Part of a small language model's weights.
Size: 15 layers, 6 heads of 64 (1 for keys and values), vocabulary 2048, 23.7M parameters.
Training: 900M tokens, 6865 steps.
MLP neurons of a small language model. Each row is named by its layer, matrix (up: input weights; down: output weights) and neuron, and shows model dimensions 288-383. Each number is 128 + 32 x the weight over its row's rms, rounded and kept within 0 to 255. Numbers have three digits each.
After each neuron's rows, "fires in" lists the words (lower case) most often at its 100 highest values on Wikipedia text that the model never trained on. A number after a token or word is its count.

L10.up568:117141126135144080160215194086114123088114126179172128118077128112112041184119143137105135118121158171132147160170226145129040152107093139083136105184166118118028169175128157173130161128162168143137178063096163112104136118151075102095082125174140127159089144121098151194132097133117169106
L10.down568:165119125150125136151136135075191147164189080082157160096140095146132164135103082128097161120123148137168157131132135073086129085148141197176125107118093130126103113120148142116116099184041125173113136169180172158145145156130057122141120112164068108150111157117119118152076124117164137154
fires in: "of" 33, "healy" 7, "final" 4, "punches" 4, "hundreds" 4

L10.up2:106142163094132043139191180080049112131141123111088090131132088096124121115130113105167130168104107108165174213112153165200117098109139145132088149066135125144153182147145101183125110120114124099080116138139084113080102118117098130078096150130140100090192119110050073134155166088103188105
L10.down2:118114122098131157119131140106149193159163126090104128117156127146096093105178152142144134112157086102156115094104106117136152114129117125118156108101142161071155140143131098158162082120092150176120079141112104119165107104081138122131169180117113132155143123159138128126118143137173148142
fires in: "of" 33, "by" 26, "to" 13, "with" 11, "from" 4

L2.up1172:126215199124100091108198166107107207142151092164087109161118111128164110138146151148170084151144089091097140203121170175114111142113143167118131087077173159137113093168126178166133135152172109061165151129141155133076158141134105093101092090122145094148104052069162108169117071155102138099
L2.down1172:141212163169081074153161133115147140122165120129134086161128126122172138140167153157165131131106135050183117191069179131137146114108169185134163132187107112126108062129168161119151148087143103064149096119111161131114120152141143107167190102136134136143112066118165087064101076186124123102
fires in: "united" 40, "including" 14, "special" 5, "under" 5

L7.up1153:086164082097135125139126119074148124130145167119118176148123142136121102149128071084181114205168133159140147143105131168094073178144132149060095071161077117052147159101214139104152114127119110155083116147132194149157117170103095186134071125136139151155152241136140143104144115082120124113
L7.down1153:188109122183129155111113127184176145133143103127134089123183131124090134132081123138065158104156122177151136135141104097110162070137206131122154166131089152141134141110081154136141120113104099136097143146096083052118139107112154079101183158160082111108127122153134178124097145124097160162
fires in: "and" 37, "an" 13, "tangerang" 6, "appointed" 4

L2.up896:048110097143113174096134156058058179139131125164105181165122159082084103104153114103192110131190095116120132125123153134153130142091134138057079100118151072158104177077150068187133107167174096084117118136114139079113131133125163122059074136146113130102121143095096117139167113120140193147
L2.down896:189077100132074103118166166120105155073130172163159135170089083101103048087094132135122144158102114110241154105144159095154100090145106130091135103138076152115122178166102082162160117148153091144096122160126136172172089107120178092122117107161066108139149190129109142128119129189167182176
fires in: "of" 91, "often" 5

L7.up1237:099108149130168119107098164127176115144192153154170130116199095128132127142166106124130065121164082131136156091082105132085123137155139159083140164049112154094121083122170129114172144132145135101066099147122131115076098148115050172122106154149126078133189127109156109174157081111122121098
L7.down1237:080143095097101135192184124127097165095059099069112062147107167081059136146088064148147103145139208087145117166205146125135097138086101078130173114193118113133151121153120152080106126139143160150162142075105132109184123181109154162141143114191161139145067142151102110111132157156149094121
fires in: "first" 31, "second" 8, "and" 5, "middle" 4, "submission" 4

L4.up1117:124156131090107116169142153126110201143089163101091185121109073128085129141113114114087130136138090140136140124082165118148139221127120131131093164186130115094108194185144156163117162104108093118033090170073141114146082095122129137100121120154123094145164110161122135134136116154099190081
L4.down1117:148156124112122164091145132099130163092059175086145197114131124170122133134085125122129101136146106110124104096082112183111143159089087149100123160135122141151108103130118113157150148142120176138069066196183120131146167142069183115086161093154177105145122078138132113094119139119127126156
fires in: "the" 69, "they" 11, "steps" 5

L2.up1246:130181184114132149084085138092113197133130107109135124181146071144122090154107086101171126099100080077117137165122154149140171109124057125114108129094137117115057136197120097150113084143109153083135180121126135099182135091152117094129120096142170103150183123143144140153125127143080076081
L2.down1246:096128130170151114120070061091122133151084090118149110173193107099110129172107112151101192142122146098149168074106177077123155097151117141118069103093057107140141163125147086078118172080076133096118094162071168120091166183098122134121133156066142161136165123119102116128154109167158137129
fires in: "well" 16, "station" 13, "served" 10, "office" 7, "services" 5

L2.up853:149100137168132149144180215125094158110134022066112150162084126089132085121113054133147094095134124097145130141108101112098104150102143067129156140134129194121095171126160157096101143134133102108116155121141164139167072172136101166123119104131094079166145104107176137104128047089107154140
L2.down853:168104148129089085130156169143155146100169106131156136116087087082106055121122060194155097097142139181160131106097177108161139100101163075126212141117120131142180176130178145153165155132067104161192069102124131190083109090117119163101132089081104163120132103125122166090150094112129084120
fires in: "in" 32, "of" 9, "ind" 9, "independent" 5, "institute" 4

L7.up526:121146117116109142107131088054124137139215106096172117114194109152062065172157150115078117129174072093175189125102153118108191160122090161133164145106153058127129143156187186118137153172158155074106080073128170164148139166087161116070060145137160142135186165142131135139103119103108173110
L7.down526:109108146070122154155131184089130131119135203153090151092119074120161100148147077120122128117143077137126121188148174153102076117098140132138128182155155106140143141110137150113107136174189154118138097033130128159162057140166131151111132147147123130148189174136108103139121134106130128145
fires in: "the" 14, "s" 12, "most" 10, "information" 7, "much" 5, "nothing" 4

L4.up5:111092102157108087059079124161119172099139079123140131134105121148117105048149092077136123106168161080200149129123171116156137129112113121146129126106162148086112182092204104125131190176099148171146059147141154109123155167109109081145102175126125113137099129130126111096182145157123184098
L4.down5:096104128164068157100055104140097104109128096108149085132157072163109097088134092174055156115119113112206107084122140118115195113142130134132082105084171128130095148158117106145112070080171172175124151116154108158087107108140198109175182128115125197135130130141135151104154141080142125129
fires in: "0" 20, "two" 15, "1" 7, "points" 6, "took" 5, "scored" 4

L2.up1515:077073099164104141123083102098103167153147087094133106135097120169152090109145106107133104152149148121143164076101182136155149142113074137116196129150167186108175135091196124124144113126146146069155112115153171164160068154156056135144101126133091079115129100127135115160151105137152106119
L2.down1515:113177143154157125111154094126142186152151098132137120148093082130126121127126146148064069155180125122135149124142156194174137104110134065146146098148153125133160109090188085113133100121122157119163089126115109114092087159165084177185123105109104115053129128135126097114173056093132126115
fires in: "career" 19, "second" 12, "sexual" 9, "decentralization" 4, "first" 4, "third" 4

L4.up281:113181177130083076137162081149141120187138101132145133130096096138117097184159088118199157146145092099140156156149126119163124159080086130154127138111135155123091090124141214168142176152113146125173116130154153125101101106175106117129100129182190133116140154142120137091175128127172169114
L4.down281:089037143145098144127109086127155106201127084091153082102076112055125118165108111149093150158140102119185100147145163069123099151102134153085129175163125154109122154125074101109150084129160157134088101143148127126100100144118151176150162171177157133118176117132129107108163132123135134139
fires in: "as" 49, "until" 4, "associated" 4, "assembly" 4, "ascent" 4